config.yaml
n_kv_head: 9
activation: "swiglu"
norm_place: "pre"
parallel_block: false
init: "orth"
init_std_down: 0.0
beta1: 0.95
decay_shape: "linear"
final_lr_fraction: 0.1
MLP neurons of a small language model. Each row is named by its layer, matrix (gate and up: input weights; down: output weights) and neuron, and shows model dimensions 208-399. Each number is 500 + 40 x the weight over its row's rms, rounded and kept within 0 to 999. Numbers have three digits each. A neuron's up and down rows have the sign that makes its largest values positive.
After each neuron's rows, "fires before" lists the tokens most often just after its 100 highest values on Wikipedia text that the model never trained on; "fires on" lists the tokens most often at its 100 highest values on Wikipedia text that the model never trained on.

L5.gate1482:501510493517531497557545547533485498503481507583550545459501462533435494459495574506475537490500452539538532490443473471472581494484507535480537528549540477544478527521445542446457503506509488439540489497513460492525503531466518514453499508546516456524395549498525562543520451485424524530489454510515535499543553527521470563573478470470443550506557500508531536511526518436488466497512462493488516544566524563487511587513515506544501566455491526477512523501496459501515554562485505528478532505441495535460494496568598513545488487520483508493512453434473531481498440576526506462
L5.up1482:452506471464553522520514575478521504487544599407490546534478530556463482518414465517472474492551492435577478543489489472531392460429550491560470499512493456479507537553484391516411487459533552533568536458544406546599459484564549475545589445473564423561541533487554513477433493477503514452464540487486439484498515507508504433471468504460522552414455482461527559515512532424534509564431555494464504469464521447456450491549482510459531449464530560477514483470486528514475565502484505496494560509452469471472534485574442539524491481501454526513492474512472532532426544495520424479
L5.down1482:513551531521508555448517532508527477425481501493508555513529465475528487526515520532514528461564505448498435529426529498548487513513572549574505436502485484484493476506540520579524484553567523512538483529459494410520486536527507504532512557438512464489493446545571552536487507497455498423418520420500497577449527495476509485486468504390528457568552517562546601501544470511481499580448538537497505499488474516474524513505525487561530496493519527398441485508530498477568507609489461525483574528464481526487517488505507489490505473401518488460493449468465493484495489492551535534
fires before: " ", "0", " |", " ("
fires on: " |", " ", " (", " /", ";"

L5.gate1889:444496457443582503493507490519481460481525575541542484434464463536497593510514492500470449415502503496525511489545522553465485554477467501502485505487547489540522467479495502461509599536415483479504482525415478510469476513463577444493447455449514513487475487538493544507429450454503454478520577407482536493523506482541474520446528573540544511490469499485593529458504492502514513551478452534495545468458469488638543463509563423509517556609527504487572413515512504515437520466461517514490441483507558498518542471481535517490493468525496514509439535383485490499532504493525486517
L5.up1889:509507544605542488540488490552511534520494511504494499570410495547468496516498432496483473469504493510490453485525484532535455558489492442499531529490501488476462410529474524444519529497454469538557488516414560441549510508523458387480559495454555543463430455495510543534491525481523522523467513478508531484572531438515521476504544529556521522496497506522477552533525484504494495440518547373544559479466486479530498540514521546524545572563486481526463531530546480498439498446516453529454479462502530515554517462405525538499513527476478489500502515408492487535447487498529563457
L5.down1889:429574440479523472619465479510450546452540491472480447492531543445436491486526488523540423552463542500495468558472571453527429494441538514451567431520474506593436473436425457483490518546538495543545571490501480532462454409550468564482572499442436544572491448447387511548511425478486501502481452532514526516461519408433572494476525547517557461509553540495520502490510527529469438513537511485525470438485517500509554576500516472488557502573610491548491420429486497542490544429544476507444480489463439478519454545535517494488525457552505475431494511460517477555524505552485523529
fires before: " ", " +", " |", " |\n"
fires on: ";", " |", " was", " of", ":"

L5.gate925:458556427477541495458507533426493496531505494496441399566516444475515457543534463518526528432489408481468554441535518460487534554452396490482517559458486503538455471532508541392483460538522516541543545553499522464515468481493546522504522474467518488501506474488518531520495538447448454462508513445507522485481512492453474509482484511459511512465519467508437506460463504501524479544482492504510537454484441491514482546452492498505565457507567517506531565521454536517559478560498502459609512511495536537518498545542505526531547583563553502562542453421469462540523420480528580509
L5.up925:461557459590535496465452429508495460528514551570478484507523495563430466423492485547535484544555538408492472528475498517470486514539540479586454521462561455593492498488442509501510523514499445526476478525512491497487461486518498503421426472508499545466469544527513537570533567540519567533516472375453511443512482454448507558409515498482533541528542494567508507484381523502521488527515523585519430464489564524469461486489511473541469466498600485454463434518520586498492518543510491461533474488461475480490533498541456556449514392426533515500466453556455498562433535448541500504
L5.down925:435476507523523433512467555516555504499490516481463360480486507549519522469509465452428533560518529432487548516579497496532558527431424459506510547425495546507469470514447504501503536491502506473453539557491503450484545464487526449488482517459487540459505449509417501496465490501450505466534550531518461525514497442467486505543551461417509390524483549531503453479514515480581486510582552471401456501502487550476397444497517536516432480553482472399556489569456556500511554507475493505550480539549460542526529494508481565477500428483422522488527447567481438524440491514484470464
fires before: " ", " A"
fires on: ";", " |", "oh"

L5.gate1465:526535526511493544493509483583497428523546446543520571513515481512504428522512547436440568470478540496525565520452522371536495532475526513470485519501534458441535500485527550553458468507509533521452472485474500499500524543501444496536503492415494433534543470488495542560528498471510510470447531550498483515454542530428457488493556525492460442486536467501584520516545489529519508536496425486514508429441508433557506508567458568464550536466473603544492503464469365526517440531449570520511543504528444473487503469465482578590475487464485495413489479485512532496587557472507474452
L5.up1465:581471484496522558475475563470550480492486520480487424456520545498541551481511542503509496414533446486534489446494500521493490537526490581556482451477411498447520491495490529504524489508486546459503538543451435436498514494518486431409533482438572553524475491444464507453491446488408484533508477480419491550434448523474486579472543583580450491502437537515499547510502382505522488570410534468574594513509471519549483502529519540506494530507532440529472519435508500477550527511515494479487479465497539545512575547506481546461500539527481441457459491463581520570489539505519474519
L5.down1465:513476487547577522549552477544463452477617461539491458517477508475557503423532536530546510536471596536506553511506574455493488538500522409551474522506492482527577568545472471520557504516490570575532526528482506482469425449483477491394493516494451456503562459468552513528423543503565533532522488571517524531451571500516545492524506521505451543500501534433507471528548509520541559570532479465520632519499500435566495488532507485479489558564414469519533567452513468490545441486548467535521495395507434489465512529494501483535559545521554522530618539518475418483490570458427473468
fires before: " |", " |\n", " m", "%", "5"
fires on: "4", "3", "6", "9", "2", "8"

L5.gate112:489483474463416494502497566424511479518605521482429525505462488584555493477456435456522516492462415525499435516572499430516424498516453556500435447502553477438511566506601448568458506508525520458521520552443489448464513513517508440497564517501542464462584575489495473457574492471476498458569436497488444482457477557497526467568543502473564491553539434543505459588499515488501587552508481530464460545465551501498470454514492543441442434440468524544469507509422506481464523491550505487467495451524546565527495440562527566456525515460523483457463492536480533493511481496492528504
L5.up112:466469521472496460441478531509539441547434540523512465563509544531468441438537454531482489479471479466562454545565477445517494491494478539530441468524523457510498516536452411531459500502545492538505533545481495536522543502468525448457542456524545497460561465499487473516515460491454444486573477500512537519586516615504480571401470415457490492404507463537459484532556518501463519484549479476500464550555472529569500456479490538469540502514530560490526492554542538542464483465551533436411467493502489524506554535480513616464524474465458476544472490492462481531433520574479478525
L5.down112:455434443529476540518466468456463483504513505505503471476475468495465470506463477443480500483511448482497417519476510443586483479503482569516456524476473526560477536564526465522466469499478508499461471496493534502591474515526505492504498451485466531459478510505542519448450479504457527533467484545443470465483499491595516487512426450476429515432569464470469446557548483479554531505506506463563532560506513450501501459539445480481453480523504452528465545486483494457490474494486519481501528429527520444501452493540474534523514501485477483539460480479543488532493466490479495478
fires before: "1", "2"
fires on: " ", " (", "9", "8"

L5.gate340:492497535533548490466555480591485502500434495552484459530503471547514448577507517479536467512550487467501489499500512480556549537541472569529477452572447534527535516593499453506447473430449492511499560508459429551474512413462434541535507491516540457458517487493504527491487496482422490491495502588460442481479485470550457536499492425474475542501473485454571455521494460602540487440486513511560519429500493513542526447464492483481507506525497537535468506426464471565526458556537571475475453525528490482550514388529485504498482537524490504515487467542530557418527521495502555416
L5.up340:492515458545490511468477568400502512512488436485502485599502536478441483460488525499546485492521498516510522533546498505534481458485391505495589445458456438485511565454423526539489506502476486521549445498522504586446521481488551421610510550555535562513511486513520488480504472491443533474395498473437424564480474512490589408497485539498540471557502597512533529473544501502463544557466415520464445506456529499542473550529498496480488444445470519553557453469512472542554580528501462582493573493496467498467555491511534477521558441505486479410474477470514525478527482405507476524
L5.down340:522558431420574538524497515481504481514495536461504463472476514427502523494492496434505558434481508443457580525474531465510468482510518560561513508460588518531419481447499479478496471483505557577435482550536536532416542545428456471432537490439466542453466494434516458522548491518538541497516475569554502485554437513502539420475519511501544450525424493513468493497526522486478434456507435498524528479451419442508541438517447481478461556560573508549479569536543501466548548491512495507499465516492481507450538522541446481417483554548459530510547533543545479500536525507493521508
fires before: " ", " +", " |", "2", " −", "|"
fires on: " |", "0", " ", " |\n", ";"

L5.gate1735:473479451510587428482509558496526493505455507557518524455564494462486492426576528523491527450535423508479569501490509484473464554481485524474534507531481496542428511519525559514451565528507488485517535501494475488416468537492552528440473501497588522548480525546472566507518466514487505418557573473519494440467535478465519438501530515382521513440548519481498465552554503509452424503572440479447591506478556558490532509475512500498512443534393593510562474575452548485547469481519534482475539480517444492519556484545461509477487513519516506486499471541535558549442481489495495531
L5.up1735:534491482593528501561519438594529410538447573560502556542492539449522505443534491523478539501537520490516476506477561517486459517588439443516463566549478489506415544471562500490491491445482384520554452435478532481497516508475504458556485560449515487475482417523477547509559535531435499451508472477490488487505453454492533412501471479483495535537485565520530489468492514430520554517543488444548513549460529507534540497538506498581412505447429424486527483575511476509474501522521491495520526473513474558433546585542483446481500492466480541521507482530502499574477519427540540530
L5.down1735:390466497514593484533482529583470406467550546486575535491543499528480484519578600469487471511498496522536458474471475433538580490431515442485548470452552476509457565452459469493556455518476493490508523513530506434500580523508490495545558508500598491541520496529473483489508575465480510453498464518491433575596514519476546544497570544469488460480482493498472552499559482474444613463492457498500546543540495507540579501526508491508502449478551542514515466443566483527521517433550625449550534538514467480477497509488504545530520449510500479561450506507512532535558455492434486544
fires before: " ", "0", "-", ".", " −", " Upload"
fires on: " |", "0", "8", "1", " "

L5.gate1493:480464555463492509516548462529556441463478566466529554552474508565543446528469541510536469398469514504450443507497523510484484490506545514537497481535547518530488539456515482447535477438449532570444539445475530490447494500526435448427522499521517452484467557480506427497517537469464504567553428522513562492526466486503547493447516447426486424468512512555522379523489530490507488465534536384557569529525464516538508538418494428544561452504448545534464522508498446530453496523532500597495458485527487498528583426458470509521479550444519487477529441553552475540493518501441516488
L5.up1493:534495510466454495474458472493475500485453516481500502511565517566512499507491488491517483501485531489420432552499459507489399470473538474406516496544552464446475549481478401433497482509461542445510458518509489533453462548543404444455484470538401487476461520508483434558543472498448488488485463499481535526505479466590549519458530520460531462420419556562480488515510502479524481426516452516468545538474468492493487485443511456432476513511548539512525542444529527441445529520501504471481524481454499500491515511413535533471554513444526475514427506540507435475531587425521576434
L5.down1493:541457462528506477509550468493499616507513552473516568562418516446471517477490467474502489492473482524521541519575503456511537485466466432476567468466504438514458500479431549493525486474545453459450520449475462500406562533502481488523500537459548517484485514520529447429501448524524561509473544463465484389512530549428501453522484520438531494479566531499481507484517487482511539540486543424509405475551507495496500445494522500485521470485475471373519506503463442533523481517476451479491524550510490543481502550484439574532531542513464510461520529506476486452567424503526446454
fires before: "1", "2", "6", "5"
fires on: " ", " not"

L5.gate1280:487472563535532412515488472488489504525533487566557446510574475499469536518434534491501490556460533524444483539518497514542394473435487469471421527484534550451478455451467520516505469506385459473433492461458507513519526479501519600502508520496481554521551480545437521569541527559426555523550506482466467504532408519563591523466453512443558531515541496443556393557577552555507540551462505528511495507583566517482512466508509482508501439537514548524456481483520501492575515524515561550509519507526552497431485521508533479529478566478511498406516535446392493484561498491496522457
L5.up1280:483526564520520482455513506547540417522472589535546499509495522433527590449542485531493537521535482495494392504550414478591473563561534495536480455456552514470530525505454543499505473524488493515559435505451520488556501496504540497496510519513474587458440522496460507461424463395505502515531559449535573517519542470526524477444580426509464468536570460439482472510461526468531471472485494522495512488460554477477489522560537500479468536517516560449511512502429527449520502502459527467530522434525559612502507505506500496439490466453486433470499434504518462570490477515499499452
L5.down1280:520563497493509529522457498509525490495479458480539533546496442483500530428495502506474537453528446496462479549486555554565514457520477459527513488483522485542453467525519509468450463466518540448500481506461474503477510440522511412521538480466569506416450500508578490569535494514527531504554457566523511473481488493542514559503444511444545444557412540532497528453436472445468501479520551502508537506584480530500532414445534462570453548517521503499461476530494455463445480463545505521426548566441508503455532476526471466563485535555511556472518475526537496480488396484385440519
fires before: " ", " |", "1", " ("
fires on: " |", " —", "–", " (", "ision"

L5.gate504:430496408516544568532527470516479490445517437454473503504469501486449496507564512499484423563539529532490473438535454444493526538463481563490454483588571477452496500491487425490413517526502523457538532563488595457588445525469531504450532520476585499537517485524507519469498442464431515474486589436463464519504415537534470442492549521462567407507512465511480464550547503425478534515496465417512597564555441469473461545501526418565518414474480507509472510493458492570541495491564508461491482580496509504526474499496446560520482456542499509479500447503511449496447528462520508513
L5.up504:528461553488524430409463498477502590580495442446457568432443469494537609466524454428472506478486536513542482435530457530489505438477514459530496568533469535550464449461468497533454495492503444524514550518487538489520449535531534578609434486453595505484606479520457497546459546538524466550482449537531493488505542534556466409511421458543565543488488484505462462470541483535481518515528523483577519474499550460506531547456527470486497483510465453533495417526483551538514564509488496527478513427489424489528517473535521498531478466486541559485494542430485502516496502499526436562
L5.down504:452499563418492505484486514492476508531501528572496501490535586488562437533512519515503514525542547521493510513529474535547559509547472547480497466520531442494504504493512551496500483512529510462440481502505479490483496511464484485532455422475513528474444423524474489463540499495472466468519518585521430518476481489488492449537514545551524511505513477475503520489567473495559496479504488492491482493481461492445567562448530499484453438502494494510512569492445494492454486508482522506497500501516490473513453494550513467447516415551491499541484366498427459508503489532437435498
fires before: " "
fires on: " |"

L5.gate1667:495453480529439504503457498488536457485498407419491491518470495544526509410502472522418420455498436516490484538548559492576509495464450464521488461484451470541510546531524490486527472521424518520537510497534511534469466458486473485498526514471498472458525462526526496457502533491447503463456461488525528485489541448479484476397534493496475511496543509543490555514520436547460512468561509509488492522452507462459540511523500488489547568414481519499468491523480581529468473512457485485456504427497486398472467456495465503526500508455483477552454527530499544456543518450453519571
L5.up1667:454479503514504532515483520494545498528524521462526522498483476502507453529558518522487479493512444528522477391482552555486511522515459497530467464428469434499500506485498450419520534475577464472486538508521518457489501527426509469520467474519453436537599518516424518517464554447475509500514575531489457418477507467498546580529532563536502536514487508553508522548446542578439537554498485541473486496442446492553517545491446561547506506495508420529505431476493620506478582482479547427471455616538413432444566487536439513469524434514588574591489499568474457533503504479468523517
L5.down1667:464479537528518507495479525504577437483507535434453471466530525551504570639576496423520526468541485550413537540482503467483510527552527518515566495523533516458484469463592468541498504567380555460479540534461462433518460482429484447408417537531470468502514534539520491452487480481499531531542503503531516465501438519509523539560479534525529441521495552467496467535484453513510460486525496519579542448474515496463449488510508492482499521539441475522456535534516490519444531553490567495498446469479419461559450481425440534613530447544479571500565549447495483577520502576486493533
fires before: "|", " |\n", "–", "1", " "
fires on: " |\n", "–", " |", "0", "2"

L5.gate100:547508529515481473511491468513504529512540536435505455487491499500502512456364493547525488423463473525444594504459523534480376480487513555504525461569555492530500419480482437458453502510371475447468525517466546517512491511526462413486569479534500493525493503499531514533588495499425453417572485462597541472361464518434471525504487519504571465397605586493547463496593527515491515492553467519525509561490508554477533526494452495547486533445535531562503509469524466436501509504504585508480475476444545490498494492546551506527516538502564436462520515531447479530439458447497530489
L5.up100:504507499537499559459473498494457523511535506441511498426539562495466530425521504563509501436429504492486522408480476486455519413509454480557479459567509514566564527408467464500522489575481498522517565555533526503546490447515516521569516472466496527455479521507519493514598521515467504538487492501515455426501479503441517545504498505487573528451506450571466468585602505454505542525544564502506474493512518476548474454563494511481480476496551482477469486482485485540455542482486548514532498371467434470491451501513571565491514550424502532464534471460548497542447565430507519525
L5.down100:391422496520451484479475542476486509518530425459497501464460501471486501508482502510547439415495481478471520501483533508482507476510573445460495513534470443606532449526551565526449488512481490518515511516466482534523525497510495459503545534547520496442464538505551561489540553527458538438481525512519591471551495509449516577547499478465437426521571536495490500539484459489609596501476538435583436478527543539526439542544464492538445509541493524449456442426429490563491449475500592498576496463507487468453486516495535565480525591553505545491515455542551543533425421453560490510
fires before: "1", "2", "4", "8", "5", "3"
fires on: " "

L5.gate773:430519465477499526589510461492475576518472528488481532478565503531474422410465475504490514492560520594542561459538505462408508558454512536536543528472507562507483389468457536421535523410554510531535523469450504479504477444528518517552493432479523462579521478531543532473435508469566463520506530435522487486520496516565533611515551512502534608428497488437515477510527486543554535464473408466506409592548506526456509552498564522527489554500542466415555512578560508543529445521483565442494579522529502417569442461462576566469549487502533495512552472537481477512495489470491531544
L5.up773:493538429529514516508482491451486438507587519469494570545517560522481499441522465440518534490500529519510508542556513474485454424496468523487515488525439494564488464471505467499519520473446419433506439514592516528481538453484485566564538559492470514508581517511473468462447465523472485493446548493530489486456537435493518517479536524462519519537512435487511457492517475421438522418461457512470547536503522507481475498567508521542550517499578515516528559491471463504537524529586449471498502532564432504537464553450545489542513523456490467479465510521441482510523486500532474488
L5.down773:487510490487526509453477504481490463561464506492549474527529439512449462444508446461532511463485515528558484496515497516541547536487423478451453557534559522504462561472524432475465510479429552438507472508528481406509527545506483544557475514397528517532535592495476531519581460521567454511497538554429522476498449470559480540410498541501502587492535533523508544482489435511501454461422525475515592442564489513537565525559507494508543464514499536457526539469500530488414424450442487548508474420523473509474500495496479489510462482517483497500466498452464544478499514500529493503
fires before: " ", " the"
fires on: " to", " and", " by", " of", " By", " until"

L5.gate932:516443488511459490469562455459468485437520528441477473477595541503549519470482499535506572528565513553445525577515492489514558498470524471500537468558490474484447501509448482537454449536487497563539503533459517447508549428449563500509499528508488492500517523540565551442526519500467531458569476460523553484462566543465480518471542428507460497462515424521510478595437486503481532437436503473492412527520525568523518483520500537503467512445494461479465570493531505576528624469542486515543487413523383507534550448521546447447481518519456530449507510498519438458591507480496509528
L5.up932:545454512481473439423531505512494517516505533521499537514469481577531500535522602491568485465480461432492477449502512519514504483518478526519508509494520514553436482465409571536478446527506490548499468547508544508465470461616527539484474596436507501520527492521436510538502514473464577539512448489547558481462518536485458508566515454522490519537580466450454476474452426497513514443514446546451503486470474563462501463451447598463534481486474484466500529488565479427503529447503443483563454445489468491454565440515498495455482427505518467501427559488574519556552497522542508486
L5.down932:462490497483462484436469487471486536522461487488465536446392503517476503520455472620560516566538466485456484500484494549526500537517453572472540513515564534560469531491491558502491520465499393445580430489460536471475479438618504556486541514482470518500564551491483471510469514525425515590507444403516580510468556477529566467503493535567528495516489496479476519476365518487596435533465554464562447449552566573490503504490520492505429531492496517483596460599490453489560492545547490468576489520428477527554549490501486482519557542504593500533502528546566472519510432457449519537
fires before: " ", "9", "0", "8"
fires on: " from", "1", "3", " From", "2"

L5.gate1674:519557532512557489543423487448555456463444490486475456433455478432538478526499535434503547461529467454445432484458508552503494534527508537510498506496449490518465502466459503515537502510487555446569490534490498479540470488467527492519534486436505562522518440529533558410579518426482533477467430494582433536514544497522565515474479463620473553554509463473490476519542563431431463444552520513491586480507497481539447498462516486541498471431486591502524533452472495536482475475565501578470539524546461436520577470463506575520550492475465551465497425546506554500477470454532498506
L5.up1674:526446474551568466491523550427448451494485498512543519511503526481506431547526502469484533558495479410464523469535519462452542518562503474510452444548533487422547558475420558444569499496495484492533546451563506538578473490529438459472492494500478496498584508543551559529504461435476429499488510522458493454469543453501535460507503499451458460468520519496516447434440474508500492561465537429516549497457528524500407479501533540529510498505456504495527425497472451425468467536513522478507476536469485463597515559429499441437519487529498423505460515569533466521460493488544497496
L5.down1674:466490491494514524562484454464500447448456466537550552505458456466467555498433417499469558570469542442541434462444536474559574582457457489465461497548508516523524488488519514485573510553512509596514523578473563535559527513449524434486519550413499481467576478475506498456533481544569565450443501523518549505576504455531543424532473542542485488505512513369544495460448489507494498524503489480505447518497444562500466563537489473541540521540490524468485452538555550501515510497454540535458563527497521491499428542490482536436485504481557537538503454505501507538499524530518450500
fires before: " ", " |", " the"
fires on: " |", " ", "|", " at"

L5.gate520:518525456494490466425545511548466490486539505489475537527528520504450456472500518485448558509477504542447529498506485485504538492535576503528505530523510508592443549564472515489489484454505536471481501529423552496560538477530475542515426544448458544504491481463464508618523571410546497454465452483488538488490532532434497526494488444516563569516510523553577506511537482525515492480534528474589462466526436515472485452517509550504469506485441489520466498541451566556514558520518405489560485483488532446543439496491489511505477505555536440471527482487535502481586439465548488489
L5.up520:572438503500597465504529496432621447532501494465567510534471504552468480479545500463456590505500552543498513541505540531546625467406563530482386584501475591499441430466470478436558484430520576473532520409554509501534457499486485582499473531496461496514540443474476536596478533459480515486495446519515485463555477496442451519505458477437496486496515488418506544421413464564507459527514544456489508506568411567553526511499537488431499537472502479476511501485509486511537473517480448438508512565514513482449523509561519499522459493551453583528498543554460522539517570498483506466
L5.down520:539489512502537482498456469493517558518518504525468546477466574503524496418453496467525469494579529421533523534509563512542517560525524562490512528485512487444463519496508625444481476527497574492487464431569501486526534501507533510551449554448511527445453499524472518486520486483479481470415550480509540458481445478496441505464439500582485640487487484476514461564501535495542517384452444570513470469504477465481523491604532498545455427506465490487481515546509492498507478542527461466435534556506501469511416522509441488434489560492486504431556519509532537501524503515517481567
fires before: " ", " year", " season"
fires on: " to", " –", " and", " the", " that", " early"

L5.gate1873:536476459459488422508540436434539521465468500475504556533442493498496559490536455456562454547538547457493576529473537507508485557474480482448440505507490488475508488496503542516523494528524529560436463457491550477473474427464448509489388508520469447523487480557549483499522523516490531430485462548499527520507471549533474480512510555459523505492482513522480550409450432532499575496466534531491501475516470493483564510488481386504519513472523455521464478556521533503495497581554489487488485514453515509529503422479494509403563469610505492471483501560543484523507501519486510532
L5.up1873:471510499506388517511498442484522571423442482518529504508509454440527490522516466515495505546479393445520542449559527529547516473561476526554453406502422524513529486513475488536577506437491561535454442577520442537469562501547470487554507436473506482562442525491481498495566456483507522508493462517476500476471537536526467546479533461535490558479447492472463448510520560570483542530536532515530516453455429577579493480559463492432456491500475464552527544499498502519482545590420540474487456516503515469547488514492510522511517473489475417571487522537527520477517581562551549510
L5.down1873:514482524506429572502503486490514525532505505493461529422513515483481447594531596415544515477528541438448562517491495495491458503571536435400514467543509438542467573497463484533488533525493536558530555486493448527551513408487509512504483526527529534466506494491550428461483471459530537608444514507510498518411415466501461457501560518522505536538560537505522538475522546504560506535482487481504569462422457500492497523553488491479506533519506501486482511560488525574478520492568516479480522543479536480584437507446451537513496520515481457511486471494487522569572498499487471459
fires before: " ", "|", " |\n", " |", "0", "."
fires on: " |", " |\n", ".", ";", "3", "5"

L5.gate1063:459472540519487511524480589513487510497437494447469495447499529486452475516446546545510490511472511483551481521504594460465512511504452462530443568473513444510523569557487487504473448461521584487508487502479500456413517536452498504539486494480508499559433492492504558495448465487502541509496523483485483508520507508553518553476507502470449509503507531544410499491511483448517489491457496547462499546508517444473471484538430535530470403449519577535450496451493550475495458489463490516507499524456481497492477497499499419560521538412465513501518495424508422567462472423481479590
L5.up1063:543467470470494591504535553483556508532535459463424500599480464501435513419501529582514517455540537479471551489478580502517476551500498508591540500508535515521502488451491525516477522557482446495547461553495450515591549500528464399492458493519485506447520540551500452439459566518524518540460420511504533542510513551570469477526570455539506495508584512459473475495519525474431488531484454542513532498490535426424489495558544514495511492454539415524520537512389553526533478494544478495533483509487535420512491518481439487571513496507599454503538568492498486458482474533512523563
L5.down1063:462588465466488515540492472486444473537535515577421501461476469473517465496523468558468609477541476482525449479511424505434457426555551508438487473514493513473587519480586498449473488471460539532451489409451542485499519474517508519538575500561546464422518529512524430543514525536486539497548470501478490493501502489517461500484422526414506408456465468467573523432490475526510474543533465502455471490517458441489465484408481418498543506489590536510515475424520397524524513512485514508451592559501472457485522547471529440462397463584463570482463466526480442551539520479529502464
fires before: "1", "2", " ", "4", "5", "3"
fires on: " ", "2", " |", "1"

L5.gate346:497525474481551593489512538509502578499471475441487493547496470507509519501387483504554509516475407493597545451472497485523435515461541467544482528547498516454483491458422471517501553416444498454496497537473554489475465528534508540540569532489496584522507484553560566530528455440485475555494515496555476503521480529515471514567449472605454493472461515447468499510492521542532557543544483514559486454557518539525489519449403472509520480490503531452511540448400498543514548489483503487489409485471494530429473511535528563485537522490504549489509426541541520490500485537501528520
L5.up346:534462486508454454447575544529510452477499514557485467481479483490501504432484485532521480468525464538469502454472454512524541501463519520475524468459439492518485470506517471418506525462404467454520523450496506464513423530446406469488505495509466513474546541492487479500480497464455562477557509496496491460494449531429506394471463441563449520456548544471599495497504491492507476447502528501577476544468465447581537535519568552476442496474525555508528543560542522455574555474522584529533420472548499533564496454469552518515487518473471510522451513492484386485516536487493435543
L5.down346:530471462504510533519472500442509470489523459539428527536510510574515575463560517462504509452508467461530580499505455564457506438448531468527488586511592471438507495458509505611528462528476443552434566499514532538499479487487474423507450500492474509526486455503497517557495522498443564513507481508510549532465437473466434456425494447485496497532465535487455537472498482477519483491561491517498460504461468516474456482498517467480466477546463520520524517563561523514484509584558454464470468525487478574543481474437528459504466539529464512444486451531505451496412543532472451540
fires before: "1", "2", "4", "3", "5"
fires on: " "

L5.gate155:457501477492514462585493553507513528492478447518490472458443588524467462518516531504498547475509549476509436512532552600490519526509493545579471416531485568475565499487464535517439439501513481463527469545485478453487501474473431466462546508459525600516502452572514469506514440459468427549528549474531508538466533548563486526511500446500496391439499501500487536534530531499431455492486510489454550538577442445555470459536518530480450486511533508546451503483398500553472482560569499450472466449474488455577471571489486498493422483522469441462517451590506490491493564434532493579
L5.up155:500467506449426464498411473507507497472498551468501547430482456533498482507465500456529459481490500449492511448549491525558488464537450556506492499544519515472527441495568540522478462510507527491483483518537492537511534522457529521462454551447460560464518556568453551473508442500475454477483543474558515472496555503514457502491539463421489501451424448516415541495538440486472450498497516541482558456539607398540508472484503583489491535522485535434440583508519534482405523535549508494486511596474535486548510492539540511457485461518553436476514466558505488459455483456457567508
L5.down155:520551485410459484507484428475426428510499596448458473414510470513471514456565542494385441499490487507556506497499476514487540538411469523561495477554561447483455458538495528514533521460530448556548517461465440526484532555510451479527468472465499542526470529524466541520515533481520527553417529503451559515528492477534526563490447478570550610486511564536469498466554556533488492499488490426470519484566578500507527467557478477489525532506467560523445504464598454568492478442500557533511527488488495456598494515530525499522437531504532455497555492518491533484520498463548562586
fires before: " ", " of", "ing", " |", " listing"
fires on: ".", " number", " stream", "Track", " station"

L5.gate1895:507499560507484561489499505460489488483499523512469455471500548509536558497562546570552488493482498450431481456564450513481530496556548501517509494508487522472510552442460497575497484485473549503497481495511499556466507433507504420517523513474436384582496544495464508468501513465503477500422533549523505494523512489463460462512514453464510473393464430430525536540500531495559520450498490502449525518447515467454518601560485475576511534481514490504500468489513442497521377544457462491413538537482487565523509540485483509476586432507539496450457543577448569493487538494492462484
L5.up1895:468487494536522503508480539544574535474471489478427544525482481521505490495483483460570507481501434503494421464536540544515540591559507479491536507465456568406490489450494573417527448481527533612461538539442509443449394460568506518477524634488513497443454503527477494474581553444489533474531480488532519496507501511537529455520511450522437483480513487522509502567483463517504449535551482542560479527407530536504448506526479502552473522508562524439527510467534538475572458472519519535451506463494506518441461549506519459542490464561423469447469519460524584556570530453588539510
L5.down1895:473464501522567513499524534519496515528524498474461462462454528573511482479553520532538486493409559563535501495503493514474534528532569536517507524481483512561553543501456481554531462339522495468475499547553417486513530499455521482462524508523506471580471500517443523511508483553500533498406517509449525509473534565429518426557404426419555503418451523488506534460477520503520504582534462400466475485445481515493484543576457466486494483505476501475476562534517496462535492507440510540498463460506447497534422446493476528509576446481433528507477503518456517424467535426519534520
fires before: " |", "2", ".", ";"
fires on: "4", "3", "–", "-"